config = dict(
    num_attention_heads=2,
    num_key_value_heads=2,
    lr_mult_down=1.5,
    lr_head=0.00789,
    final_lr_fraction=0.0,
    train_tokens=488700000,
)
MLP neurons of a small language model. Each row is named by its layer, matrix (gate and up: input weights) and neuron, and shows model dimensions 0-255. Each number is 128 + 32 x the weight over its row's rms, rounded and kept within 0 to 255. Numbers have three digits each. A neuron's up and down rows have the sign that makes its largest values positive.
After each neuron's rows, "fires on" lists the tokens most often at its 100 highest values on Wikipedia text that the model never trained on.

L6.gate463:113109157163207100110121142167137143214123170149163101112173112140117070208117076116080184129107155110151188155126115177125163143116122161111043088161138088098142137165122069116089114120140153110139118096140101139124129125155113066133124141119100096120138078056136131187172116082143157161151160143096151111163161186154185169147165128111199111155139184122085128132106182102116141142123111074160112151144151127039081147054096129073117201111168129143140129120099181129066083138110162150140116131145120148113148186151082106083142126172145141188150146144139124125122084114133136133123093118159117122171052154179169114198127133133129128120125064155094128183168105103123100132120151097140186089131148155093100107082188114146135089182113139092122084128120141107122096124146093
L6.up463:151119068115131139154118108155113106159138132168123097089156071083127089135146151187153156120187169120132107150132139106153136134067086130133168151160148186167137114092197186094135101139151163138113132147111136123120122112135100155113151093152145101176106144110138117157105120124113166141105126164157141151133112119118138140121151163217107170135124185074154131123156100100133210178168119096168098134099165078147128170182128169130197144161143112116081153152058162121078109044152126099131064135144187139144241188100106123064158158069089141117137139085083103117094130076131136081087103127154045200093156158113132083120147135115155152177140117113080143148182119152142118127129129121148179108114193087109137119107143149137130123120174106177177124196168154171109134142120090
fires on: "n", "l", "o", "s", "ic", "d"

L4.gate444:163154055113116131128175148146200119097169175106177130125129096101153133134156176155104114112115159094165098106130115191076094175096084120169083165178144100041178136149154115039169136148136140135160120118138167087120110203133151182192164109171170137175096143110128057087111137125099116121174133137158125214133188098118114153081133149096134176124031125153081128145126105080145202164106099091158122137154133195153125116135123151146106073106158153140146121159101149115177104114120080074181097068180132122134117094141083094117166137115097113108129108064150146140076070077146129139111122101132096128138122145113136150113126133156139153107124131193111100113106096114113137139096149144141125136141167128141145106102175100111124132165105125042142147114104132146124142145161224
L4.up444:178140144132143100096133125192156105098103120172110143031130148121110073123066147108142163167103150210098157101107100066162162068118134083168104168112092109153139186135080096172077128143105124145117151122152147116139152105163109108150122123151134117141104092120152149143135162147134097229068155109142100167075152113186126142183158106139117165085130154158112162141155121168092190153089147124113154089115161084106145173138127142087121102131130108138131163139112174135157066085145177166106119135123143071180167101151172137124170146144165124136150125133141146124110144109077157096145143122116184121115178171106158138085158155172165112092153161169150053166158154154130084113132091161127199105196098117086095114078109112160158157080183158186110132221132100106101131174135123
fires on: "m", "h", "k", "f", "x", "em"

L7.gate55:132141169109062123116130106165192174167134088072149069156101172133180135194182166152155164209168083155152134108125130117115090169144153143124111124183182157119090090161154132165144125133126119114099146109121123129139143093111109178117143104130122136093148147130158086087093116197097133147140175156170127166087130138148073136141162116128155080199156145111053174124168110089106175129123142113126106135096184159093091178123123152106123098046134111227157104152136134168105143156152114110090161136069173129093117147137154086138128192128140092121120145139178112126160126123116097128108148143138137133254143070103134200127177127141172143111166151119150049114176161128165096123119152147065080118135128148113145137139118122090147096182101156150147090156127125185108124104084114
L7.up55:189077152175139153152129080124129098177176143119147096168178174180111159111127147090168133162170135113148091131103102170108113121101117186153182091058132177126146158110125096107144094110133139108083101088166188153135144107095127112132125181171175126181126147128095110123099151136104052130106170097093139090146162125089110131128113152090165152123167100088138160176114092092151126130122098152160179131132151077090096135073119132132053153159113131144140087116080106075075096133157133088113150179109107153148150128119064089166112123149122139081119156104137139114091128143046085187116141095057113088103110130102112113113079156067132091148083154179096151174126176106099131142146127089101078169134059098101119137085122191159182084132110195155101089116135114098104037133140109
fires on: "|", " ", "| "

L7.gate225:128062144182120128106108098152163129181166079143173147175152172132144149168114104165179122117125120177151104126044130161138127153090146155084142170071169177115145146187156231163192174088051121186107181081178088111066165181136165140110125151175131207130152126098101148081140114092159144185075131151130168119137183162146076134144121180099086139100092131115163135108124153136125065131117149117158152141139114091089060157081175104137099051144125104073139155141176132157085081148121106124134134136101081134187139128115168109174141119108102158167127178120127129127149122122119135107142123149136081147139091157158150106100143131164181131130133147138192162168129137076100139128149153119176151138086105158095117156075096091109140098164146105103113109148111133184120138165134102
L7.up225:121091167080129154154127175105194127127134151096133125070101106102079065174069090079061081185127149106100182110118118156132071120172182162153085132099189142171099083120122153108175092159122130123084134140188122181143138139072152147171199139098111153179121076140133135124241141150152090160109123085120092113083154105114060084107097120077142137152094149144164130119147173115136089138077113099101125131145168133148138131109141122103110137110130107127109164172197105057055135106111070135108168173145128103168125118078090100126148175120088147187160143129186107156156130133139104121132086125163137131097077119155158160153108144176113143180111110160098183148145114138192123167113145114104170116139078160157136146101068126090135152167138095116116121161132142112105070099130161
fires on: "\n\n", "a ", ". ", "\n", "A "

L7.gate172:188105109104181126142133129143146089165112126149119161122089135105095114109140104130095238161088110188184097071134133121080132121068070156175114176098135122165128093109149135113100115121117123131149127109152163101081154132168130149156128163089135103138133146089147140121124138123138113083165067137147134100079197133175150130126127089142144112091096092153090135133058121170168121116152151167138126134097142129091183103143150098142120119143089105092143108148087101133106185148178116113129156194058092133089165142150067152189154127100203186148166158067118150097124088148118199152079133094190073118127117137199132173168161128133129099145130186132118086162126119213088141112181067147095118127133111129133129086107147131070099126118176146109137198196120173182118140097109114
L7.up172:090162104131091053191138148183068171171134094078169124121148103182105052148057116132105139101144146096088135160135141132148145105191090135127095080182179139169146052128152143133168069163171157148096149174102160114093156152148209120135092146086198105156139145108067114131154102101077107122154150170193170100155173155157107122224145155124112124150111176154098094115131164100123132081090084146094090168133112119140121145125146131126116175151182140156156101081138121091086133103082133183133134089075107187143121160182166139118143142126130087152141088151091121121131110114145055156124155164098116122127121085113089149132134124143167126110131190081103142116123139122091156181125144167123110115092111097040115115095132133159084143130113162118137155139099183152182118160110147
fires on: "er", "ac", "de ", "ous", "e ", "Fran"

L7.gate142:206131176121112125083126172171135097151169121133144129114106152119157117120112078179067066170132106152102145122109139179110129098097131148081062124112149148151161098163128127101113123120189110132141133080170150103085140097139135102171152135091132116114074168082121086081220124163159182173109142156162133142074166161159136109202153169096106138103071178107156105109159146162128078201112093123087113130131173149152102201160159158106156135205105087130074128138127092099113116127129117052106141143136118118082088050149116122130131162104099165162083134114133125100145095151092106087122146083116132158115097161127131165169056105219154159131126158114190158095118171096126101114074110115178103118140087143100119157079095125153186136113153112096099116138135123157157132079188134
L7.up142:118101159158134129159079147092154103109225145135120116153164147124174075142141076172114050141116080074065139120066124181074159151103185138110160113103184129127171117126144157126096136114189146138154109047162105150094156109059083149173122157129092146142091139101111106072213127156131153154122144142169147110028195170148098081146147140132089122113047107163095108116088207137088102143070133136105099137127169123103096125131141119120156130177094095150145140127126145158129121160104113070099147162063130125114171107129136185162140191095046141171081121150132105132170101189096108124084108096101150162123129151142099145143054147139127152147170151126161155115148129118186141138120133131124163106144115124125166124140094148109185111157160136098143102135115090150160116134166131
fires on: "\n\n", ". ", "\n"

L3.gate57:129150154121118052062160095160134149156098144162103118104152143141184102115109103116137120112117099059114113175107127129124161175117092142074155139121123134096143135149120114085095127091188109109115127139190067131201099142070149134119120127072143105122130069106140145120130159056075131108086072163153140125158137156071109126158070145158104168131150181157110093165181158168139102156126152141196111159147122131092108145120096072184151219114120147136159113142126125134130149141091134079140075147162122086107143151109115126058186099139088149149163157071149177112119116127114139133160138154155071131127167119123119138144098092144083119067099105128138149117169073114166113121085129095083103131131053205151109138121158177098116099122124170116255120138126063124154059144150115
L3.up57:171115140096101151168113163120175150130162123162126098109172112161137110158163102060140122150191136147187084103119122148137167151131052177113128162158162133139130117114134115122091104067132138134129144113132192114137143105119115121117171159187092089082122130098163152151080167141107099173105167103053177104143133185102132028109118110154102145099111083164154126098140114137114128126165089080119117150146141119146137124057120166168114127067122154142138101108175123077110134150114131166159131180178167102172195182110105129089077117123116181191116073124106132137150114159119107132182135089172083101187107130094135108154093142083056100068154072125091144168142167154153110126117135069126168114157116138119114143101112151160081099079117163200147126083156122151233125076107103
fires on: "ir", "ic", "ed", "ack", "s", "fin"

L3.gate341:110118168102132098097152108026096135122149193160138071108139153104158117106102078176088134151106148142141088181125104164151092175165106077160056089112163143189092168114120132087087139099202132095121174135084156091131180192186135111110081091105114101102140110092106165142072209115149150146158152138109099117120101124136168096124180147131123059143170112094109127137152144125139154153129203108097132170128155112140181166085104148126140118087103129152068088167140178164116125159128120110113153162151112069104116127179140110131158151160089174154185143135104138125113126082138146130152135128099130089131184107219120129088113147080109103123122126136097094120162134128095145131121174167163059176161101179180155107115141140145128142096182157107117091131148148128141099123189221
L3.up341:155113124109129150123168107134052048085148152130088113097109155099121044101146097141093089145075084145115105126122117081118154171126101148128141163137096141076149115082145091084116151106127161104072201140116109077151075172122146138112090129124166201142167120124155134076119088154044069161157137131174062084127119145139123133096173127115174109152123090152125162147145111137091125123153167103175092115050176165124107169156112135168137138144131124139143128123188171109143198107164085156107109150106115100155151143129116121160106102117099059115098102120127126166065145094131137156110172186140164124186167129152154170111157167125090140132081159119129124170196132130066148111156071132096144148149156153122145148110069103120038110054161135107173138127063107119125165082150093
fires on: "th ", "or ", "st ", "d ", "iv", "first "

L4.gate354:155100071102063131110078103153104148203097160215101090114138090122144181157103144068034152074119108142147162177126101132126167120123129120120110133107095119100132119109118150115163125141138120105141152075092148114102119093142123050106096124183130148091147146085129136111163106046122096076087095040088114133117117108147139118094176092169154078151123137057170125114112158099095076101121103160140161074157104151127141105096121138130089127112149146111139108117163123125136117084143122201109082144165130158170131095075089116117085119103117106119087103131123174119126159124131157087174182136157201098160083124077127151172111089081152143057156129076117164095145184056125076164155059109110141124138124134112150109065176097132122098096124123100133106197130073128137133105156110
L4.up354:184167085072180139139135145143144058104127133134162134142161109160114146125157145165144147073138088148207125125231105085179106176103180145090056150110134063121212127217105132200096140125115125173129134124173121160092110155090145086130046179125126081114140135121107117131135095127148112113143110150110142127142055151139155189091101114126135117055162115126165117078125103144111085178138084119160078103160197105104118135128120143153124128115079171126175110160167125113148156131114111110103137163106097138168190079159111124106096108114121166095153107130136129098119075110093199147093102157148144076118088062129154094102104136145104091083147132144088074128140166121192096091122155078093094125122127113125050138092127138160117124144143151103118148155095135163090126082140107
fires on: "pl", "ti", "v", "c", "enc", "ad"

L4.gate268:138135136156157133157118144124083164094086182093185177119128128061122114093146160148161185188143140136116133104197156065118121114090079109140093119114112131122070176140118111072126110133140129119075091141078185118140183062193126171162144132128100195091126093098167159100119121209113125112186158148165094137122120086093160081114093152133109123144137094137113134149163111132124096150089142125153125108084196127171148132125104150074102175108165117174105142085082132088042123122139145091154104155117106097088135171106060121128152131134098176110133087112109111089145109125123126083156129131054085129143128156105146194172141123094096127124079087075087086103055169113179132127101173085088079183166155164118135128167121131091125136075091143164124130155056100110146113090139107
L4.up268:183140068120154150075153119126117123166140127101165124139124099174111137094157105126205120183114092100137108091156182139055065116145095126133150090099149105123130063134141159117140155137104137130125113146106153161106115137157086137130151107087111143128122105076139096159145105120085138158106110132170174133132134119087165165144139125082136095135091137081127131171078168112140144191092115091096115146108061122126110167130131148137064132197088073087083073089096136112031136122086210149126139215093096127138155117102134180154129187115081165167164146122138122131200137074126158113170138117085111070153126132114080106152142183149105117101136133147124170147111101158161069113141122120123070159170024116114145182104104125133142101115105116079120107148140088178100071148193075
fires on: "h", "er", ": ", "f", "| ", "ac"

L4.gate285:151127151103089172070167152099083177158078077050123160139156146116194105211185172190137138132024098141139104112102114185112097125094126164153126147131150144170135148107157120144183098130096134111099150090113103117151140175148135147085159153116067165097132169143237133121078109091133186160153119134135089125117089137089067105135132123136137134121154143123102155125147147109099149205138097126058110151108113127096109099190129170136119153175079081121160145154111158160173136166127111136196069154137150137117133118155106100175145151162111142161128144104133126107117183149146096135138152124116159140107136164106100090150116156066098100110082162107107082163182161100195145112131150084150159117080126060124119116145140116105138141147221101123121096130105067153143129160074104
L4.up285:157108145084097077122123146096069148150120124173127173122172123139101059156183145124154009125108086078113145109087100105143088087139152148121170137135127073137105131135121089142141054105170129137040145104086099114139197137097075144116155148105092132128107089117120156107123117151090102107129134085109126142094138163093151168164142165092103140156173093167129145134132160175133167132121122146090151127128133125160142133192124141104112160113129114098155150057145134130078129106161125114056127115147082124092184121107128109198105186153090193074131080118123156160153121123146120133098112123104105086071146158082153134082084195113131170043082165107113113148161111175113134160118132070146166137173082084068130085145204138173107128119139148136105073184171127157126086160137152
fires on: "th ", "ard", " ", "d ", "ev", "7 "

L3.gate36:156139124107141107079099104178096149124077128085144169140170174123108146122034178108133069125133183129095125136127135168146155102183130100189152135129066160084069128139139123131130146172109115093083122118166089087102170185131108151123120107128136124135145116165067105149145127103117139159115112130215083073154111106105122154143179108150112115120088145160137101086116118094180120120192088110133074114131140047125119142117177135139133167099147200124121169123175111117116197117092153108146036157091153140156113170092150130095123121132073162126120138139131103144088116136111135172141118153104180116091159158137127112170128166174115153121130057146129128130094155165077171127176158072127176131138156128113077130072142197043145063123180111137136142080078176116124055139106174
L3.up36:070155149126123085163141174134158121144102164100160158064167139119088142174157109122115079113116125132153143142132175096135112087131156156157090014143114146191123115167074109175152149108170097144128145091115149099151105163061124133118162069102129111131102130171223086101138081139108107117132124018083137133105084122149104167127135075135134165086108157159070119106074162093168163154183144087118133103170122118115170145150065198088127106109144123155143128111112113102129128130093117137113048110149147115075136094145117054088195156114075151138139097108108106109183148108180116102189117185107171099179141164098115139076147133176125114128128163148150078163126130080125120083110096069098138151147164143138184150123112111150096097137089092118161100102111107149106150146130093
fires on: "| "

L5.gate83:109099122142174171118144149205086075146134114101154137103136163165098137124076117091097100160191170117132121113085163106113079158075128155160122099182140087065128148125149104183133097131152138133136102115186129144139158140168173103140169113163100182124083132078126099102147111103142168109128175173158126091152105153129103135171118179079135091180103134158131146067135116076122146167128097143106107151112167181155139102139105153149121115141118114111137101123055172146156154065073136207183095124099079201115138150103085121149138150089109118128101114145134096123077052151177136111139173126094080136075054108105152090114106101122101145137116121108120157172175135175156101161120138116088165196146055144231115161126145152128128069119103145052187119123149141099111158106133099
L5.up83:090079107145157152144187143200172086134140177140143098115146096130113101115115114128126085157197161164104123190131131187187090157104063175117167141109126187120132128164159106133124073161128150116088127135142128143121140134222146148123165162217144126182116103119136132082179135079198151167112114208113153155147090154122115119241114139143125160141119142162172101088148104129117158107136057115137185113099150178109109114122129158119105150137142108128120121098098158132110121182154163142158108149097181129155096155133171112134177157057173177114118108103127113112138129127160136122088126120145136189124107072142065144132140159127153044116149104176200127123117151141189126119169151148113130177150120155120174124189098128101129106156124155104117138118205124145113065184155145
fires on: "ir", "o", "ow", "p", "ec", "ot"

L5.gate59:142151099105108134086117142154125140145121117142219119129136171127168175142130099150152092167132160112126071121097152124150142114131164144114143112125122164109161138137158118093126132150177153214105139102119169133093092100175163150124110156146073069127129048143171118107128130097120182154143112091137145149046131128073130141167169116186138135108220101119111100119107142071178110168181114100144168140132133113115172130129164222120114125127124086153169084123161138089139164163119148066056137122188140131126116179141217093161104064138089142160105123124176108088109129098101111123158110130113137139120171038095179154088185123104097115087118100129184128094114095102099126085130187114100130114187075140140136125155168133088111166089091078179142082116145143142129087196110158
L5.up59:116153060090130142132167129101062109139180120107163110118143059128135147127126104097172203157179178088089115188150103152095109216129108160145117160108135158116152111091080141130117108084182132149124118127145123121173136129183170104100155140172133099210194127096123165115130155162171076149114152190118102152129128114192093160184130195132138073125089088116153154165119132192105094138113142131145142126119143121174068130171118153092131160069141171124138126102151135119083113110111113120124163141146118118143095112121085137125155188142195134169104150096165160142131142194137153074120125094122126121119117126135224108141088116189161081153159129171079114142083154118122053160144126156168158146187145121023144139121129128163145129125140132109106142105138209124139090106171083
fires on: "ov", "s", "D", "K", "B", "T"

L4.gate661:087121161144186140159122155108140159179083123046135087068141188159115142127114093151150071149113167083128041130111161153076122166129128158078167138138197121098119093182155124100137167130144129122048125038165156054100126136127143109148139099091114075130142176176076135166075149082126179107138134137114175113147141147120142141133148156086163090122140121113070133109119128130172108120135127131144155142157154143102119165129138110128070151156167085093119136167159080108090131076103088092161081176189099132118126118104112188134151106107150118169143174104157139040060107146094149048153114200118118148147121179132135133135155129107172120126153115138156184156119205136142101079133139098127107106161136162095139071184098098092115116128181158098137107129144139122147129169082153
L4.up661:095173145161111168125082142131146145101141143124128129143132127122136167178136158114061177079179124143127141124107108193183197129165106106162106086095106121131122103179141125126090126082156103109121108127106143129156122153103163142165105188089123131111148116153096074111158138130154169129128034139110102104121164112157099104129110135123132155124112136159134130181096168114138175097110093156161111052199120153142197104127136127110153124195123190068117141113109125182161122135161165142147115151133125168124084042151126114178026095165144082148183127190137135139158131113130083075176114094151133176140131139153126121142173059142175159171131020076107102194101114106168106186119150080129098144113115115145115136127150124194109139131135138148131167077106130078096091068159173
fires on: "in", "y", "n ", "u", "e", "n"

L3.gate606:189104111155077179139146131117128132121175153116064122174129131061089128047138081080091164091140156154145132147060139150129141150125188109187110155160156114142144137108135075086148121138116104148120136159112107122101145114130155136156081118172193093114098172152115126160153145123123160097060132110140072148128060099159146155110118103130093162106155171158103050169175146154127144095106124149090142172070160151138117125134093191088170108093126142156167100163148142148144088115105136102181150187173107155137079185151132075073080107099125105130163120145176137103133107101110159096153120138113127100074103087165128135160120102140125067075130119128146106129094179110160146089113156042056092075119150111057112089150083126159118138109147186066167161145097083158089095097097099
L3.up606:087132110095130143133087048126129125138091067169109107148136216138105086146083098125130134121107124101150159153146103105143154151142136090122145111109066096129136135129132185136149119158084102093100149082136186157084124101154143118058084136106133121087103118143096105156135144166170156085119113056109202074143099083189174138137115162102091065129126112092202154151150154179110100162148071158154101096139174086170079134141143170126117135050123139131147156118152109083163156135121174147134090103142098131138124162117100115144041127084093120096083183159102135109088165149127170157150114162113072058168109140134158050197103149086106124110170133150130107097155132075092171097097085140096135105099169119089107122116078150174149124140165125189160128179151102153132184126098129
fires on: "ti", "t", "v", "c", "ec", "um"

L5.gate665:161138149135132162152117157106150125146169166104117120102145115141099198131134091096113145120112118127102096167081095150143106096156138143088128100104148093119140113117153092154147097109164201150125094155140175071109124173148125086150118097093106131132124135111103142143147100091096231104116106136118127110121123146130125164117129143145134156161100107101120145126108137124154095101141071124140084080151115212151200179109165142146107066108127098107117167093151071088121102122129070140139171152096134085135156126093161232102142108128080152158126097049143168141170194150095073093144175135182038112088148168143077145138142090137155097143114174186117100069106142110126039045086150117125121165096166113096186110161159078139089145138153165173081146111127088146194152127156101
L5.up665:143126139152082135142126163137086101124141132113049118090085142116103134134161141114132171104181129176129133150131127092090084092091145159169122090153138153150150128116131142131127045055175131146098112138149153165154121116115146118131129193080116149094176147131167142175138014093145147154138142134104140101161157144143073141086103109126127135176086151112131116124156101120097033133070123178125052151199120092089107105132153128155187103123092091109098196140135095141159143116191136134167182082113154074153155100129147146149159108189150121160143108079111100178116096108107127132078158090215116137130156167122130107116163148064156137149173115148152093138160134134140084133129121141084095145143196078132159063143146128159142153105133189188159196127162141106128113086061162
fires on: "ar", "ast", "er", "e", "y"

L6.gate312:106060160136090107119153105115101181159144107150150178151140154102133167098097135180139144121097167146213115084083089182097067152083119126171102154131163127152118134100134115236131138117155181128115153096143147119140150175085149089163141132077130175096086152053144085103163159063156076101135119094113121074183164103133129090133120116102060133165074162150103142111149108100117088159071146162147112103137154177117130123157132182165066161093108117137159151137124169103169070109114193133138108144094133183102106092148185099088154137135145091144144154134170069166181122155098146115208155100128098144144082089119088159107187139145149104134138129153095133094138109135171156172107080113116118063091162113118111100175144113121138140111114109145144121077108213148125125122071133
L6.up312:169105177132112134081129114136119162140205152164162203113137092130164124118082116120184082161150172178083138162158163150117067130115168154089103122138168132070093119131150099129117107151110165149100142108139113091148138122166151052165134155142113090120160133168158112171094127118133113131193132095189182139116142094164155115122128067116165070133173117122138188097112150160191153122136086165143170108090141066011141127097170137153112135127147123120101099183148107148110168132116121115102165140103189107118167142123196110178140131104138135140046110143091083134140135109167178118155152135145129124135111097214080144140147125109128065082118095182095182144125103146176110087075174103066130115129083111128113152125134077106151086122132134121066165104142187150176146166114100
fires on: "p", "are", "ate ", "ot", "age ", "u"

L3.gate221:056106127122103119143133076219085139086090097113186165157131158142149149151189107096107127108095159096084175090156137084115112110112147134161079162124119156127163116170137100150229141144113093168148063128146115129116147113136119135212115119103164123120113094113108112125188147093096152118126176071118171148096154128100123144144147133152126132192142154145191134141171134115108120115113103124066106140113137122144202167134100156171129148126178139119113111113091080115133112156186116073107166137131182151147086063153097142137088095165101052133146096090107169126105108072120152139101075116108128161164157151148135112068196203155183104141175138163132159178146136118125118182134125206165081095084156105129160152150113144149143181176134176121175082109147167153136133084100158
L3.up221:142165128163076134115121100086131138088070105124128158181153165131114114083116107088132094081148155111164150149112159113130120104166127183112158152094120099166137144084091081152168126144142148127130111050125067146123109110153111137101144134160127143104142110112088144150202067122126153125115147090173168142085167099125143135067145167123170086155144146134204193137136181088072113071149116131119082182148204156132128167149112144161149106064192117148095073170145133107184095124109121158084139118145094164121073113140174148172129177093149098145136129100194090106151057115120069162132110129151109169096123139100131144084170072120148097146088071201155104123129134110108151129142154138045147076084153090160149154169136141130095085055119106079129067159127129136146086083098143
fires on: "il", "ol", "ass", "ly ", "t "

L3.gate173:098126142115076123107126069100136127114123119071163141158132119107131114128077123138112095139099143044120179129075112187142157152149124160156095122130137157174109152138183139189151142068100086149075101149138139151156136192155139126115140128151122173138180139107113110080094152171148127151161146106117177113142164178114103162125125120142137177103170126121089130144167152144122138137152176127146151113182135135106150178130079123154106115092102122134097115139163061121212193109098136115145100147149124106142101044155064156143088103124101186133141222168148160071136146088056101161172119110103157128098117183155089140175143109083146092117082092140028082122114148142168118040129128160187151129099143174152139114138104139119147026126110135139095109113114122208165110106159134
L3.up173:124129162116112097112152142145118195122131151163117124126106145162093071131108114121103118115177086164085079074082107183123134174141126144129127161074096130109086127111161064109123101143152128156116081069090102075124160145181084176168101143117086204122144166167123118133114149140123116162178075114110099124106113134070137160099132133123142086148121134114189171154164174112095120115149116106146076123134163177176093112142125208100118157083114176165158099090135146182226131203092169161120145134144119145094084103084130132109125084133119177078112139123116110106126089159148119113128136180144103083205143139167073196142155101139158072157167113172151133150162152126126138116142133091199103153149118128141182109116096212137168110093102162119109150166049143140096067135136080
fires on: "th ", "th", "s", "g", "b", "st "

L5.gate566:109109086115075113132119099118127199114136201150142122134154114102162136092099087140127078102075135116106141135151153088135123135127111123114116114091119078107111124107122131087153130119127128136091189136143142108153163091133164127145042076091083102131122122062156100141111096153198190123133138090131136133096129117117110154148125159051129160115117068065173092155120118178167142087168177115104130102093186110169121185169163114123132191083133141091098167136132101141217128159090114085141131146141127067127139155153129090134087086115117147132179177131175143168212180113169173129164137078077117153077074144191132130163171157107117066139054137090106127146141137111048162091133133102136142114115167152159157145101105079117078098105131120071112090194106151118157142163166100
L5.up566:082146123120100126107159155141137148172058056156081144179187130151111110123137121145125148144105089056077145148141109175136119075124098096098145080036078056167132146156129170154175114147152168190092182091104185113120134165130141115125144147162146084171120186167201101124107093108103144159162148141114199107146127121052133102097161120150136124101155101128094132108121118055098148142152140141114100177148141134133181094188105117119082149074143098144148144116157166169103131134128138151156111143183055064132180167093140138104142111116072138096125215175122113124155108137110156168161054145121114126097174168188149124067122095103068120101125105179135143161110107134076107140120147091139144109119096114139184106142054123101112101096122142120135142110169114153116113145095129
fires on: "ed ", "g", "c", "th", "m"

L5.gate551:137142110132130069170164110145117114135149092149105162112084141048145190044106114086115175161142129141126075128100102150155129132152139185164100084136113167165134132052120066161148144180170158148193104106126118056161155068113132149061149065151127139099168167129113134142116212146190138096137096128152114114137090168121117125131147078045107134139155139126182128151144124091174126135049118084137099201121142162114090158146066091134088097144163112153119168118106073120093126141099149135143079120107176125101108127148143105116126127124158127143140116091115122147154110150152149142068101176125083150150049119125168100112158146120120109065113077109197153178122097120066097150146103172112136116119105160119138100136133123106152128127126104109094150127042140155143110175134227
L5.up551:189104139109069096139154104064123159114127119082140120142179133151113134121170119140142105123163130134131147097100131115152116097137106115124128124173163201148132117122083094116147152195049138158124093093097117127124124131100133172131104112143199121118123142144244160124204152139198077116195147102077105155107162139123089149129124118169160190079073139158134106100110137188072144100116093138169152125119161127092179206141148166094157074125160137116180088097088141082124135115146138188102106143067104091135125120153157136107176192099137160113145103108165117114160073163140165070116127173137171168081132131163114046117105118134089162070108144117181104142107115147131118143123102153076141090121142182120151145115101083124135146157190148113176102142096043145116158136093112
fires on: "| ", "; ", "- ", ": "

L7.gate674:121175153098133109121082138067170096153143167164047163148141125108098167088116102175131080162153145169151102071133134155105047129182142080152089151159093070129101149088138133105144067170142117189093082177101110109177112122163132158190087151051143131117158085108173126141179145122044117139095148164118161117153149128173076126126138144157134119159097182120151055096101099066165123100105114119202193139122136129120094131140139074158148061128087139169168127197078110091139209154133110165134100143150150119109104134112148091087136141086113131124099131125063172162130150111154151094155127140146109132090129131140078182147125127213105129117126120104081134125100108127156144137125083114106185121098093108156069141127087115098153145133098116090134130155152131170156128146192137
L7.up674:113106079092169169102111155125128115174134169127120159184126185116150132110127174109093101126122121174131205112150179190090106123152099092109186121094141081132085117119122162090067089119114129138163163073127107149114153113127131149185150114120124084163152123132135083163166162094070129123107087184118171090155128078144150092105124161073101143139151127148104011137148147100145090165153126180109123156155122138158101150113111158122096154172122190182078104170102135124129141119111153167146157138115108200077091146177074178155155051106159158140161130143106125172152146118076104174146104109141149107121157169062120107112152164106177109143109155178144116079112070156106119099173137087164142065147148128093087119126089194074112116180071182134122120118167168161149169107125147
fires on: "er", "the ", "th", "e", "h", "str"

L7.gate99:109094108106118120095122164130095120153063161130143153122052181123081155108046137145101151136158073134086133088118152132121096154112069153081135140148128182080134107104149138108114072090107113103097106133062190102154136077105081149170169119066131097121098098110090145155159139083112122147119145134152116062150164162168060137134161155134145153090081173163166122148124121102193086168108097109161083141092104134210136114145086108122220080121155103142133099147115146122135131094126135140136131131112115113192117120128081171114089121181144113106102148074131133177101140095156120089166127130134105137120146190123124183173130142102126137067105146127089155071123075080114163159129115108171054177112087107059140155126163120081223136148178098113190143081111144105117128156120119
L7.up99:180137170120184098172097138208135119044103083124085135120072131100130137111169170143088106153115072102115114090102091096121084078108113126167126140206138064024124134097147144098139152098150128099121136132083182048170110074123176076143123122142137129163117076101115129045123103103099107117119197120128140042066151117118098103117146134124101097125123126073139148115132176127133105105102156127165097158116164121127165090123111035131124161148133115115149122103090109126110115117122128117128150099139097112134144098090119148112145091107156142135106086132102176097042087089199162105156116145161094079099096131084122101098095164102103149082110168065068106117113149157181192161167123160149137151110174087179128155140112114118144155128128103157153154175096125105169145129126140
fires on: "per", "t", "em", "i", "er", "e"

L7.gate543:178102114157120113098123133133132144128084181136095141161091133131102109101143080095121132087129187133042079123177178115123105093111098155083102161086114125088088144132097094127113125086099087148128186101127125156124156106111121128189156081138123138134124074156125131109168096135070122131081134112150151178113134182136129152182110107216096075152090120169178174127123162085180105216089159124192154176091141106165113167141096098145100112098136152115146133136132086102156132231116124073123103140113073105183128123100145123116125134100151114146096071092083126145210129075129118070111122172118132167161158116108132103122108089124170146133109093142190151109133156072107109155136104093143128141189135051103119112151135076122153166103198091148181176097136145132171096079156164
L7.up543:116104115157131106109170117089057140121183157117163145131129120087156121162104162123111148178164123149114111085155059075157081091155156128127149139128167180057089163173100103096139147121163122130137143135135112082115116063170127119175153208144089152122136150115143062104051141136034082141118102149138129113094125108159157189130095137086087124133134093048136099132102078141178139148103120139088149153134097150121096073081114121051110122115155099141162128064130102122107128181104103079118146114142113208020130075101141195076192087141162141137132151086172142128188180134124153102128127121116152131135162153112115108100110166147137092148062189137113096102047108171100130088135118111131100150139140133077166131155103137126158147108120139121112122121191138142101118093139134
fires on: "ov", "er", "e", "B", "af", "on "